Part of a small language model's weights.
Size: 13 layers, width 512, 8 heads of 64, MLP 2048 GELU, vocabulary 32062, 73.9M parameters.
Architecture: LayerNorm before each block, rotary positions, attention and MLP in parallel, capped logits.
Training: a variant of Adam for these matrices, 1432M tokens, 5463 steps.
MLP neurons of a small language model. Each row is named by its layer, matrix (up: input weights) and neuron, and shows model dimensions 80-143. Each number is 200 + 30 x the weight over its row's rms, rounded and kept within 0 to 999.
After each neuron's rows, "fires on" lists the tokens most often at its 100 highest values on Wikipedia text that the model never trained on. A number after a token or word is its count.

L8.up1930,212,228,238,197,228,235,188,182,211,276,229,267,171,172,201,182,179,190,169,203,226,194,184,192,183,227,257,205,256,206,180,222,149,219,191,223,191,200,214,210,193,208,181,193,213,205,193,166,170,234,181,261,221,195,217,190,165,247,181,186,190,213,220,206
fires on: " |" 43, "," 18, ":" 10, ";" 9, " (" 4

L8.up1772,253,162,189,232,237,138,163,226,191,163,213,149,198,244,208,127,233,220,212,201,186,216,211,210,175,170,239,154,214,205,175,242,292,233,233,180,236,208,234,194,222,187,184,179,183,190,167,214,120,191,204,186,174,212,217,160,188,196,162,169,230,136,186,174
fires on: "," 38, "==\n" 7, " called" 7, "." 7, " described" 4, ".\n\n" 4

L8.up2026,236,211,241,202,218,184,189,201,225,279,208,206,188,200,203,238,246,252,241,236,155,207,186,191,179,217,194,263,232,214,139,234,269,225,242,177,198,173,156,234,174,228,152,203,224,198,188,189,233,247,236,238,179,164,215,198,216,263,200,266,140,233,170,182
fires on: " of" 38, " " 9, " over" 6, " under" 5, ":" 4, " |\n" 4

L8.up203,232,245,242,219,212,222,160,191,153,214,195,237,156,208,214,223,199,236,213,172,178,163,175,170,163,192,171,196,224,183,234,257,172,235,224,187,205,180,207,212,221,138,201,219,207,190,237,174,163,243,204,199,201,183,256,213,192,232,167,167,193,195,165,181
fires on: " of" 50, "." 9, " in" 7, " details" 7, " |" 4, " at" 4

L8.up1316,151,187,180,210,213,171,193,227,240,174,200,232,228,217,203,218,204,249,231,218,176,151,203,182,217,197,209,232,177,133,180,191,238,189,200,156,218,183,221,167,206,188,150,189,237,186,217,188,244,180,165,196,214,143,256,153,223,190,165,263,204,176,166,194
fires on: " " 27, " |\n" 20, " |" 12, "7" 7, "8" 4

L9.up1342,223,219,208,170,227,181,198,139,181,263,243,168,216,219,188,213,192,216,201,198,174,235,236,196,185,193,214,241,231,145,192,203,230,210,135,170,165,178,226,166,138,181,153,193,214,237,218,216,236,214,192,221,200,125,206,236,226,205,171,253,199,175,179,201
fires on: "," 52, " on" 17

L9.up16,244,242,185,215,175,121,112,151,251,173,214,161,173,163,205,170,217,201,209,148,237,225,200,209,234,132,182,215,225,238,176,228,215,220,162,208,199,168,230,193,165,169,181,195,206,143,233,203,197,227,187,193,151,249,166,169,230,237,196,204,201,176,207,183
fires on: "." 44, " (" 11, " and" 10, " who" 7, ".\n\n" 6

L9.up1921,177,245,209,226,200,220,180,173,228,241,190,143,167,170,201,167,181,199,187,137,173,210,162,193,189,220,196,196,122,155,221,199,194,218,241,154,177,172,184,223,138,194,214,238,188,279,239,172,207,220,167,225,152,222,189,209,254,229,235,232,229,180,223,198
fires on: " and" 51, "," 8, "'s" 5, " its" 4, "." 4, ")" 4

L8.up302,223,244,194,206,183,178,206,205,199,232,229,240,210,197,192,180,191,207,210,228,117,191,168,164,258,226,197,235,185,214,198,230,225,180,199,225,177,203,191,197,132,136,150,225,184,246,228,177,178,235,210,218,180,210,180,181,215,202,207,222,164,198,192,180
fires on: " by" 26, ":" 24, " were" 7, " was" 7, " which" 5

L8.up1348,227,148,167,217,203,207,153,237,166,121,160,201,210,203,219,170,264,174,162,179,245,191,183,169,191,217,173,183,174,228,219,198,201,167,197,184,236,225,227,199,203,205,255,164,214,193,177,173,151,169,235,290,184,193,195,168,213,163,159,185,209,199,268,219
fires on: " " 35, "0" 14, " |" 10, "1" 5, "9" 4

L8.up966,194,240,226,194,188,168,217,217,190,264,181,200,188,193,239,189,215,229,196,191,213,177,210,232,200,156,251,169,224,215,159,231,260,205,192,183,203,202,252,241,177,185,140,206,206,202,170,125,152,191,190,191,215,186,250,219,191,173,187,233,211,231,224,250
fires on: "," 31, "." 25, ".\n\n" 18, " " 14, "\n\n" 4

L9.up747,226,186,236,194,242,205,204,213,239,204,234,169,215,277,188,162,172,173,190,189,154,233,186,232,217,182,204,200,190,242,207,184,173,183,242,185,188,164,176,174,227,214,271,154,221,227,207,219,134,229,142,214,230,164,230,250,203,152,181,202,185,240,131,183
fires on: " (" 41, "," 24, ")" 8

L8.up93,197,247,206,194,195,160,209,159,236,225,237,221,207,226,198,204,243,245,179,185,204,209,189,184,184,194,196,223,237,193,201,198,201,186,237,257,201,219,233,190,148,211,198,137,225,180,220,158,151,190,161,267,220,240,208,230,187,224,176,222,238,194,200,228
fires on: " |" 48, "\n\n" 10, " |\n" 10, ";" 6, " for" 4, " per" 4

L8.up1014,155,231,211,212,167,156,188,215,203,215,161,169,170,210,168,200,203,230,220,247,188,128,199,227,169,225,124,197,180,178,213,216,194,178,228,149,164,133,189,186,211,181,204,261,236,193,250,192,219,196,184,176,242,227,172,181,283,255,218,209,192,213,168,257
fires on: "." 32, " " 13, " first" 7, " |\n" 6, "%" 5, "-" 4

L8.up376,187,226,255,248,160,194,175,167,224,166,191,166,220,187,190,207,258,211,168,177,196,222,228,209,231,206,186,199,205,201,222,208,229,187,243,152,226,169,230,236,164,197,170,163,203,231,247,202,216,238,200,215,172,234,202,215,216,274,224,197,210,162,170,160
fires on: " |" 32, "," 19, "s" 14, " " 10, "20" 4

L9.up393,171,197,225,193,221,170,198,215,247,230,211,154,217,166,166,224,221,260,185,230,240,244,221,250,202,158,192,219,252,230,195,209,223,202,175,206,191,149,201,201,185,156,184,180,227,166,240,186,193,227,184,218,201,200,171,194,221,223,226,250,196,215,162,193
fires on: "." 54, " |" 10

L9.up622,245,231,236,200,189,102,239,157,259,197,191,146,149,224,246,139,196,215,203,165,178,209,187,222,175,173,193,245,208,188,191,174,214,225,185,232,198,191,237,225,231,202,286,198,161,210,203,182,191,241,190,195,280,195,234,202,245,198,165,182,216,217,164,209
fires on: "," 22, " It" 14, " All" 5, " another" 5, " (" 4, " A" 4

L8.up477,214,253,234,210,248,189,145,187,166,236,233,245,203,184,159,170,189,232,200,161,125,200,232,213,224,177,226,176,188,184,181,253,236,179,192,226,201,205,176,209,134,154,255,222,204,214,175,177,257,169,204,218,171,217,162,187,183,181,233,262,150,170,170,184
fires on: ":" 20, " by" 15, " " 13, "20" 9, " both" 4, " above" 4

L9.up1400,156,164,258,199,191,166,192,193,252,207,208,186,182,199,222,230,191,173,164,188,221,227,240,245,198,182,227,169,166,166,240,122,207,162,194,216,198,131,233,227,168,162,152,222,164,172,197,195,199,201,153,192,215,231,243,202,192,276,195,265,209,244,220,195
fires on: "-" 32, "==" 9, "===" 7, " |\n" 6, "." 4

L9.up1798,206,234,249,205,219,233,182,213,206,189,219,203,220,152,161,213,149,204,224,195,207,172,189,240,190,224,199,130,206,220,185,216,217,158,182,143,171,153,214,219,202,189,230,162,189,207,166,155,216,188,187,198,219,211,162,189,218,163,186,143,187,134,218,181
fires on: " (" 52

L9.up943,231,217,202,188,206,212,220,192,162,206,153,220,219,154,179,240,224,274,210,193,188,192,147,180,167,210,229,166,190,181,200,162,185,248,177,200,176,174,218,153,195,155,171,214,167,182,180,230,193,213,203,181,220,181,148,171,202,178,213,189,164,168,191,176
fires on: " " 36, "." 18, "–" 7, "-" 6, " ." 5, "|" 4

L9.up203,238,223,214,174,198,166,167,180,203,212,206,215,179,230,152,246,218,204,224,171,197,188,174,180,246,207,223,181,226,185,202,168,185,219,201,220,258,161,247,193,208,207,200,184,153,198,209,232,190,198,167,176,238,180,255,173,207,197,200,183,202,240,206,147
fires on: " " 51, "," 16, "\n" 13, "19" 6

L9.up694,151,174,244,211,219,172,232,249,232,213,168,190,144,147,163,227,211,200,230,181,163,173,170,180,151,185,229,157,217,196,210,169,181,231,210,204,197,202,220,200,186,181,197,196,248,158,201,185,204,215,181,190,203,247,169,137,270,201,194,187,218,229,193,227
fires on: "." 35, " |" 13, " had" 8, " the" 8, "1" 4, "-His" 4

L8.up344,188,217,160,152,189,190,142,193,159,226,235,224,139,185,187,205,258,210,198,201,225,188,216,213,229,195,217,214,178,174,157,221,224,208,218,194,206,173,223,141,173,156,201,210,233,159,196,132,186,225,241,229,210,245,183,147,219,166,252,233,210,191,203,246
fires on: " that" 19, " who" 11, " to" 9, " which" 9, " ." 6, " " 6

L9.up1186,183,218,221,202,173,175,188,194,204,236,183,208,154,199,183,163,230,193,183,221,267,194,161,176,187,243,219,241,227,207,179,208,269,163,223,182,217,154,162,178,223,144,184,218,259,194,240,183,197,192,222,216,206,165,194,161,166,157,173,247,159,191,218,200
fires on: "." 55, " " 10, " a" 4

L8.up1046,249,172,216,258,175,158,221,150,123,229,173,236,183,238,227,212,231,233,199,155,198,182,233,192,229,206,216,261,220,215,216,195,217,168,222,203,171,196,249,205,160,188,242,233,188,198,140,161,193,235,190,182,160,163,156,188,252,194,211,206,204,165,182,215
fires on: "1" 15, "2" 9, "15" 7, "21" 7, "8" 6, "6" 6

L8.up659,246,189,160,219,228,145,222,233,261,220,183,193,201,229,219,246,201,218,228,163,168,199,214,211,189,224,221,187,260,174,208,191,206,208,221,198,164,149,211,189,149,233,278,199,246,175,207,210,165,171,225,185,196,241,213,191,225,218,171,201,258,178,170,207
fires on: " (" 26, "born" 24, " |" 11, ";" 7

L8.up1428,183,223,205,198,228,145,197,197,139,203,229,124,230,170,256,215,272,193,181,216,208,210,217,208,243,170,184,225,196,222,234,189,191,162,238,226,190,196,170,179,174,192,225,184,224,264,205,150,221,224,217,197,213,179,226,191,229,186,229,212,137,210,208,156
fires on: " to" 26, " is" 12, "19" 8, "," 6, "'ve" 6, " are" 5

L8.up224,238,239,252,195,230,177,181,205,196,201,182,173,196,211,215,142,165,136,168,187,198,231,153,224,221,178,193,220,267,194,148,242,197,230,211,187,194,225,250,205,188,259,166,199,142,285,200,169,187,245,208,207,241,246,206,196,182,239,245,246,207,214,202,232
fires on: " |" 43, ":" 5, ")" 4

L8.up1448,246,230,187,219,240,192,156,174,195,210,158,200,179,203,173,167,181,139,243,159,168,222,192,215,154,204,253,217,142,162,197,240,158,121,134,167,167,219,229,255,167,252,138,206,197,193,147,178,176,198,244,207,204,172,194,203,143,247,247,263,199,164,189,186
fires on: " " 90

L8.up1322,197,209,213,223,179,147,164,192,204,205,150,217,194,206,148,192,199,198,254,161,224,156,195,207,241,230,199,210,200,136,159,182,200,166,130,229,166,146,232,198,179,194,189,192,213,227,188,221,214,228,199,256,185,190,246,226,227,243,206,220,150,206,230,216
fires on: "," 29, " and" 15, " is" 14, " be" 9, " or" 6, " " 4

L9.up1535,196,164,165,167,207,160,188,220,248,202,208,131,175,159,196,209,175,197,225,158,192,209,202,213,171,198,228,200,264,174,189,174,277,205,196,213,174,237,234,228,186,157,173,206,212,184,203,171,202,219,192,208,200,188,172,222,177,236,223,198,157,138,171,217
fires on: " " 32, ":" 14, " |" 9, "2" 6

L9.up595,230,186,180,201,163,189,169,171,131,203,176,218,203,187,199,213,227,167,189,191,227,199,199,220,144,200,216,182,227,178,232,176,219,177,253,144,226,131,199,198,189,194,160,171,208,142,186,194,197,228,227,194,250,232,220,200,216,155,165,144,212,153,245,213
fires on: " " 35, "." 31, " a" 8

L8.up673,193,151,184,219,163,182,161,193,177,200,174,193,182,158,171,174,131,235,192,182,209,224,205,206,258,198,140,186,220,183,233,225,182,202,184,168,185,188,211,221,211,211,209,180,157,197,247,190,210,297,177,203,175,166,188,177,200,238,197,193,221,186,224,151
fires on: " other" 18, " two" 11, " few" 9, " several" 6, " various" 5, " both" 5

L8.up2000,214,199,252,248,180,220,211,234,238,242,214,234,144,211,206,209,223,209,221,212,206,182,171,212,189,212,210,174,232,177,179,163,176,216,224,211,193,226,195,192,192,171,180,166,224,208,232,195,186,254,156,228,222,266,194,153,234,317,199,172,169,188,235,155
fires on: " |" 40, " (" 19, ")" 8, " " 5, "," 4, ";" 4

L9.up278,230,228,262,189,188,221,227,191,178,231,193,226,221,223,224,160,223,227,184,233,187,186,205,212,179,103,184,206,205,193,252,181,196,221,215,225,247,197,233,195,184,213,191,240,227,216,222,210,183,220,210,212,209,181,239,209,230,232,188,236,198,161,180,228
fires on: "'" 13, " as" 12, " it" 7, " in" 7, "'s" 6, "s" 5

L8.up398,224,162,213,211,229,226,177,236,232,207,210,197,183,169,210,161,198,169,181,147,223,222,126,227,238,220,184,212,185,217,197,227,215,184,200,188,193,196,253,148,169,180,141,213,169,223,221,203,177,180,199,290,216,258,222,234,173,205,192,178,207,186,170,199
fires on: "," 61, " |" 11, " " 4

L8.up1954,200,187,234,182,166,196,197,221,223,183,233,202,192,206,212,179,188,260,160,181,167,158,154,195,166,193,248,152,172,147,204,189,173,266,192,251,179,217,167,221,236,171,179,184,242,148,225,163,176,203,177,253,202,258,205,219,193,239,260,185,136,202,204,214
fires on: " " 33, ":" 11, " |" 10, "." 6, "," 6, " (" 6

L9.up1710,213,191,178,216,166,128,256,223,216,192,211,144,175,153,199,186,222,181,191,175,207,222,183,171,161,195,177,177,210,190,139,215,190,199,218,192,215,188,224,198,214,229,250,184,142,231,158,166,220,170,203,213,227,210,228,179,221,208,230,122,225,231,217,177
fires on: " is" 25, " was" 9, " were" 7, " B" 7, " |" 5, " G" 5

L8.up1309,219,198,166,232,189,204,227,251,183,197,147,138,172,195,161,166,165,226,183,176,238,197,161,204,214,185,238,178,152,164,223,172,222,186,209,178,172,194,209,188,196,183,223,179,203,169,234,203,207,222,180,212,182,137,206,174,194,206,187,225,222,164,202,172
fires on: " (" 39, " " 18, " |" 10, "1" 7, "2" 5

L8.up973,215,286,188,221,181,136,227,205,169,235,225,205,191,240,209,197,222,180,190,259,207,228,215,172,168,195,175,218,124,196,259,208,233,197,235,164,179,179,210,141,171,195,180,218,159,226,209,201,234,213,209,189,224,208,238,178,194,152,202,149,208,176,221,211
fires on: "," 38, " Succeeded" 13, "le" 4, " He" 4

L8.up1417,194,185,232,247,149,167,189,179,228,182,206,156,221,255,221,152,211,216,200,237,137,137,220,208,211,190,233,224,220,167,204,130,221,179,225,196,228,172,196,205,191,221,240,229,199,153,243,124,235,238,185,202,232,159,235,159,183,201,148,227,246,258,169,192
fires on: " |" 26, "7" 13, "3" 7, "4" 7, "." 7, ";" 6

L8.up1874,199,220,233,238,224,166,232,219,258,193,204,212,176,209,204,171,253,204,220,243,154,248,245,227,188,162,210,215,141,199,172,108,228,242,153,253,190,194,216,152,227,232,237,202,209,127,214,152,151,215,168,163,274,205,241,190,161,211,182,202,263,243,213,178
fires on: "," 23, "20" 12, " which" 9, " called" 5, " later" 4

L8.up1952,218,229,208,218,160,205,209,210,203,241,217,244,223,210,180,239,174,227,244,188,234,235,187,204,178,177,274,203,148,221,190,150,261,242,169,210,216,267,201,233,188,170,202,129,222,154,172,194,191,192,181,237,207,246,207,219,212,210,172,182,212,224,169,146
fires on: " and" 42, "," 30, ")" 8

L8.up1037,209,236,232,234,203,254,185,153,217,195,163,256,224,202,152,175,210,165,187,194,245,155,220,191,187,203,222,225,221,220,183,198,186,177,222,218,200,222,213,240,137,211,155,207,152,161,224,189,214,233,199,280,203,193,253,208,146,222,189,254,215,166,213,202
fires on: "," 21, " of" 17, " and" 14, " in" 13, "0" 4

L9.up25,211,170,207,218,185,179,144,176,154,233,222,152,220,224,225,198,202,197,180,227,199,157,155,178,191,169,244,200,215,220,153,183,192,224,250,208,207,191,165,184,172,220,246,178,193,264,190,205,194,251,192,214,207,197,240,224,199,244,216,237,224,177,144,221
fires on: " and" 41, " at" 6, " the" 6, " " 6, " between" 6

L9.up788,167,181,207,165,131,202,201,164,185,207,213,256,192,182,185,226,198,195,260,256,128,206,235,188,233,211,204,169,207,218,203,210,194,226,181,207,189,209,203,136,155,190,157,217,209,233,221,144,193,206,205,225,193,230,228,216,159,167,208,193,153,168,224,187
fires on: " to" 20, " of" 14, " against" 7, "21" 5, " di" 4, " football" 4

L8.up1229,204,195,212,199,180,219,171,207,195,221,178,199,202,167,187,181,190,160,185,206,220,227,111,192,213,201,206,203,195,173,204,214,193,203,197,210,225,163,271,235,172,157,207,180,209,200,230,197,208,181,207,204,198,193,240,226,214,252,238,248,196,150,208,231
fires on: "." 37, "==" 14, "-" 11, " on" 4, " its" 4, " of" 4

L8.up243,210,242,227,187,233,197,209,186,191,238,176,223,225,166,233,156,224,257,228,178,162,203,241,150,196,182,229,235,177,159,223,151,158,220,201,184,215,219,244,147,143,157,233,220,214,245,223,188,215,192,172,199,182,180,216,191,224,203,180,197,200,186,203,213
fires on: "19" 28, " |" 14, " St" 6, "0" 6, ";" 5, "20" 5

L9.up938,181,206,186,214,239,210,158,202,179,202,195,228,175,179,235,168,202,211,278,218,200,231,132,162,171,184,185,181,184,197,104,204,240,151,190,207,209,253,208,243,181,187,249,198,229,269,212,197,167,217,247,213,214,236,214,216,198,233,196,253,226,196,226,216
fires on: " " 86, " (" 8

L8.up1683,207,203,169,271,233,211,168,204,194,214,161,151,206,223,220,184,207,174,187,243,233,240,113,226,158,263,196,276,228,171,176,200,176,194,206,191,172,218,217,259,189,248,205,127,165,274,214,190,144,249,255,199,195,229,200,175,201,224,178,232,179,167,210,199
fires on: " " 56

L8.up205,198,226,215,253,203,210,206,179,141,199,184,156,206,155,200,163,137,211,197,224,167,219,222,148,196,146,224,226,194,258,213,251,240,221,202,191,175,204,185,180,191,218,189,168,209,242,191,195,205,175,209,225,229,174,195,228,252,223,232,198,156,151,140,233
fires on: "," 37, " due" 8, " on" 6, "season" 6, " Scientific" 5

L8.up481,206,188,277,261,210,166,173,195,200,263,134,205,173,211,181,210,184,215,190,140,157,195,157,233,229,232,214,248,218,207,185,196,223,233,186,175,235,221,222,200,195,195,193,252,214,223,199,197,153,247,219,220,206,173,205,199,191,218,146,215,222,201,166,243
fires on: " " 41, ":" 14, " |" 4, " in" 4

L8.up1857,227,185,179,214,141,145,165,191,213,237,229,240,173,184,131,234,203,241,263,259,199,166,183,239,145,138,173,178,231,210,208,241,205,261,173,165,189,148,173,153,148,212,217,238,208,185,142,153,247,239,217,245,191,219,212,152,217,205,248,262,187,184,226,233
fires on: " or" 27, " ;" 8, " =" 7, " Majority" 7, " two" 6, "/" 5

L8.up457,206,245,248,222,237,190,203,223,181,232,185,204,215,236,212,190,172,209,232,212,223,215,183,202,168,195,243,214,191,208,163,162,208,191,170,182,226,179,272,207,205,188,179,157,186,255,165,246,159,227,212,189,221,274,220,186,240,225,171,214,201,198,223,195
fires on: " " 64

L9.up469,205,292,219,177,228,176,172,135,170,218,123,175,149,163,165,181,213,199,185,194,236,193,158,193,204,228,213,237,234,183,198,218,190,186,107,136,196,239,246,217,201,147,198,179,179,224,197,145,216,201,208,198,178,162,126,233,241,162,238,251,263,201,204,216
fires on: " a" 24, " \"" 13, " more" 9, " (" 4, " he" 4, " " 4

L8.up863,177,181,207,191,221,151,120,171,151,187,199,211,159,194,145,194,221,155,182,216,213,162,251,199,163,219,221,208,234,91,230,181,201,231,190,206,199,211,234,200,160,240,195,230,193,145,192,115,236,204,237,175,186,151,190,230,190,150,181,179,134,160,173,224
fires on: " /" 26, " |" 18, "3" 7, "2" 7, "4" 7, "1" 6

L8.up1391,177,220,227,196,184,194,191,188,190,188,153,174,158,236,245,172,176,237,205,207,226,144,155,214,189,229,229,202,226,193,182,185,194,204,189,218,222,121,171,233,176,169,222,203,257,210,205,141,158,168,232,215,214,218,190,196,150,263,256,183,171,179,269,223
fires on: " " 42, "hip" 10, " |" 5, "ichel" 4

L9.up126,220,197,190,195,212,177,213,185,159,179,172,172,232,213,195,170,206,259,202,132,180,232,222,150,199,194,220,200,176,130,165,167,179,214,183,246,204,180,212,173,192,221,194,218,231,187,217,210,187,203,214,192,175,190,190,162,157,175,246,179,163,217,133,223
fires on: "2" 22, "1" 17, " " 8, " (" 5, "en" 4, " —" 4

L8.up561,203,175,165,177,189,177,174,160,195,161,227,187,183,199,180,173,181,175,242,253,178,190,234,145,235,138,180,225,163,278,198,207,195,205,212,205,209,210,207,173,178,197,192,184,237,199,212,219,175,220,166,198,235,211,192,190,217,193,199,201,182,219,226,212
fires on: "," 48, " and" 7, " on" 5, " Bl" 4, "B" 4

L8.up598,233,219,232,214,154,153,173,192,206,194,230,219,171,181,118,190,182,204,168,179,224,205,222,174,173,161,296,158,148,207,242,202,212,209,209,221,231,183,186,260,206,212,191,162,225,168,192,174,158,179,194,240,240,133,230,242,183,191,193,182,256,217,162,202
fires on: " the" 46, "," 15, ":" 10, " of" 5, "19" 5, "20" 5

L8.up233,211,214,188,292,233,185,195,155,161,223,117,168,140,179,169,186,227,238,205,204,229,193,176,194,232,163,220,172,191,166,235,159,178,173,163,185,200,186,200,203,172,224,206,184,253,193,143,205,155,234,242,190,195,167,205,194,206,195,179,225,238,199,159,234
fires on: "." 26, ")." 25, ".\n\n" 13, "\"." 13, ".\"" 5, "==\n" 4

L9.up1364,235,157,220,222,156,209,209,219,156,221,200,157,182,173,232,225,166,242,241,246,185,192,201,163,196,238,246,183,228,248,215,167,242,187,168,239,177,204,210,205,197,188,241,149,215,282,179,245,167,209,212,181,162,215,179,206,201,228,205,211,152,209,179,183
fires on: " " 36, "20" 11, "00" 7, " (" 4

L8.up1433,236,197,171,144,226,179,153,174,223,209,178,142,168,230,161,207,188,203,266,180,216,211,231,190,211,217,163,183,235,197,160,226,235,186,187,183,221,186,260,197,212,205,174,230,203,188,208,220,152,198,196,180,230,211,224,196,162,242,210,209,243,184,234,216
fires on: ".\n\n" 35, "." 21, "," 16, " " 13, ".\"\n\n" 5

L8.up704,201,240,168,173,218,192,234,213,166,186,230,176,208,229,239,165,248,140,209,186,228,229,259,220,198,186,182,231,177,188,256,203,187,183,151,161,193,231,247,145,155,224,215,241,173,167,195,133,230,244,111,161,225,170,209,200,224,194,219,130,251,160,207,154
fires on: "," 78, ")," 4, "20" 4

L8.up1501,203,219,212,225,189,193,165,218,158,182,204,224,287,204,178,162,238,180,156,223,207,212,207,225,180,210,237,195,222,186,197,212,221,200,228,189,173,148,216,198,140,179,216,206,229,168,228,177,224,184,210,279,229,158,256,162,141,235,198,245,152,167,203,179
fires on: " " 29, " |" 24, "-" 4

L8.up573,219,147,185,215,172,218,169,166,136,250,138,157,195,219,205,165,243,187,216,194,195,170,188,185,242,177,218,203,205,115,137,207,237,160,217,214,199,206,254,168,230,257,205,184,156,227,152,186,182,204,149,218,161,190,205,162,219,195,215,204,173,162,167,182
fires on: " and" 42, " by" 8, " at" 6, " |" 5

L8.up372,230,231,186,273,190,186,192,215,173,225,155,188,154,226,230,200,252,228,161,148,189,203,205,128,220,211,199,206,240,216,230,204,241,176,189,145,227,215,215,153,206,196,138,172,205,205,283,247,193,198,214,224,161,219,233,194,176,144,148,230,177,192,201,218
fires on: "-" 28, " in" 17, ":" 13, " |" 5

L8.up713,166,200,194,265,215,194,191,224,186,179,193,180,198,216,196,215,183,239,233,186,212,201,187,154,223,143,186,173,164,213,187,210,220,161,192,184,166,240,201,181,231,172,175,198,197,205,224,202,207,167,203,196,188,240,165,132,242,213,191,195,204,173,166,213
fires on: "." 42, " but" 11, " dis" 4

L9.up1205,186,143,210,218,229,201,156,202,182,182,130,190,216,195,183,158,202,240,211,184,184,216,206,203,254,178,149,204,254,195,226,230,183,177,174,140,165,229,174,161,204,144,214,221,235,218,207,168,213,139,257,187,155,187,163,182,206,229,170,186,194,201,153,188
fires on: "." 67, "," 16

L9.up1830,226,233,146,273,179,143,210,160,137,183,199,200,154,226,216,172,170,230,203,189,188,180,206,155,239,155,208,199,161,199,197,152,192,178,190,198,245,233,205,193,143,167,168,193,199,209,225,200,207,207,208,228,220,231,220,186,197,218,211,240,191,194,186,240
fires on: " " 42, "," 11, " October" 4, " on" 4

L8.up324,228,238,193,201,230,180,232,185,208,183,177,225,201,195,164,193,225,182,214,208,191,180,181,171,193,190,221,225,224,168,147,190,225,199,172,228,151,192,212,137,167,250,160,175,212,193,154,202,196,160,222,164,212,149,233,218,244,201,199,255,153,251,186,195
fires on: "," 30, " hold" 6, " without" 5, " with" 4, ";" 4, " for" 4

L8.up721,226,213,206,206,250,170,211,204,127,197,139,188,150,199,200,176,206,228,226,212,185,172,136,236,239,215,188,198,295,174,206,215,262,207,168,184,216,179,191,236,182,207,185,198,175,230,191,199,189,206,237,191,177,211,216,216,175,217,153,220,179,239,214,215
fires on: " an" 61, " in" 8, "." 5

L9.up1731,251,177,205,202,164,174,188,213,195,251,209,155,199,167,189,224,185,206,201,171,174,264,182,175,180,170,186,206,220,219,129,254,223,242,132,181,195,218,210,203,192,242,256,201,239,187,196,215,219,205,239,204,236,214,215,194,192,162,241,218,227,212,174,199
fires on: " G" 19, " J" 12, " B" 11, " R" 7, " C" 7, " P" 5

L8.up1609,260,205,251,246,232,181,140,217,234,212,168,191,224,260,215,171,209,201,202,141,196,163,157,181,224,154,243,170,231,170,199,169,205,208,213,206,225,245,185,211,236,160,204,187,191,216,170,193,82,220,169,221,219,256,237,166,176,201,218,174,194,184,175,248
fires on: " " 43, "." 17

L8.up65,196,273,230,210,260,220,145,234,230,247,217,184,182,185,215,153,163,241,200,108,236,232,183,190,153,127,173,203,177,254,202,183,275,223,186,207,205,215,195,213,147,197,209,219,159,202,253,136,149,244,238,209,209,207,203,184,271,188,189,184,244,200,190,210
fires on: "," 22, "\"" 18, "." 13, " " 11, " |" 5, " did" 4

L8.up1523,209,245,236,174,179,176,189,155,212,195,153,164,213,175,179,234,231,223,175,193,220,226,199,196,166,256,242,173,145,161,147,173,226,234,145,171,229,174,223,148,161,194,217,222,225,200,198,209,212,232,206,173,214,239,175,155,171,202,234,231,215,131,204,179
fires on: " the" 60, " " 5, " |\n" 4

L8.up69,215,236,236,270,153,217,211,190,235,172,148,232,196,257,115,197,222,222,203,154,208,169,182,248,221,218,188,167,181,232,263,201,175,192,203,233,165,230,164,205,266,171,217,211,215,255,229,173,131,173,205,211,197,190,235,159,243,238,214,173,227,236,150,212
fires on: " as" 31, ";" 10, ")" 9, "." 8, " (" 5

L8.up25,217,213,176,234,207,177,208,218,218,200,188,176,168,178,220,192,194,169,203,204,176,226,172,197,227,219,209,245,224,155,167,219,191,205,144,243,177,220,182,223,241,180,145,190,185,253,203,232,169,246,173,189,238,154,183,170,184,186,226,247,225,119,187,215
fires on: " " 32, "o" 14, "20" 10, " was" 8, " is" 6, "==" 4

L8.up616,202,175,188,221,154,130,219,214,237,235,240,176,231,212,204,139,200,218,225,179,255,203,195,175,178,137,228,214,196,167,199,205,227,159,212,263,221,168,164,133,196,201,160,155,179,204,141,199,178,179,201,230,217,225,252,212,209,235,216,111,176,168,181,199
fires on: " is" 25, " as" 11, " was" 8, " began" 7, "," 6, "'s" 4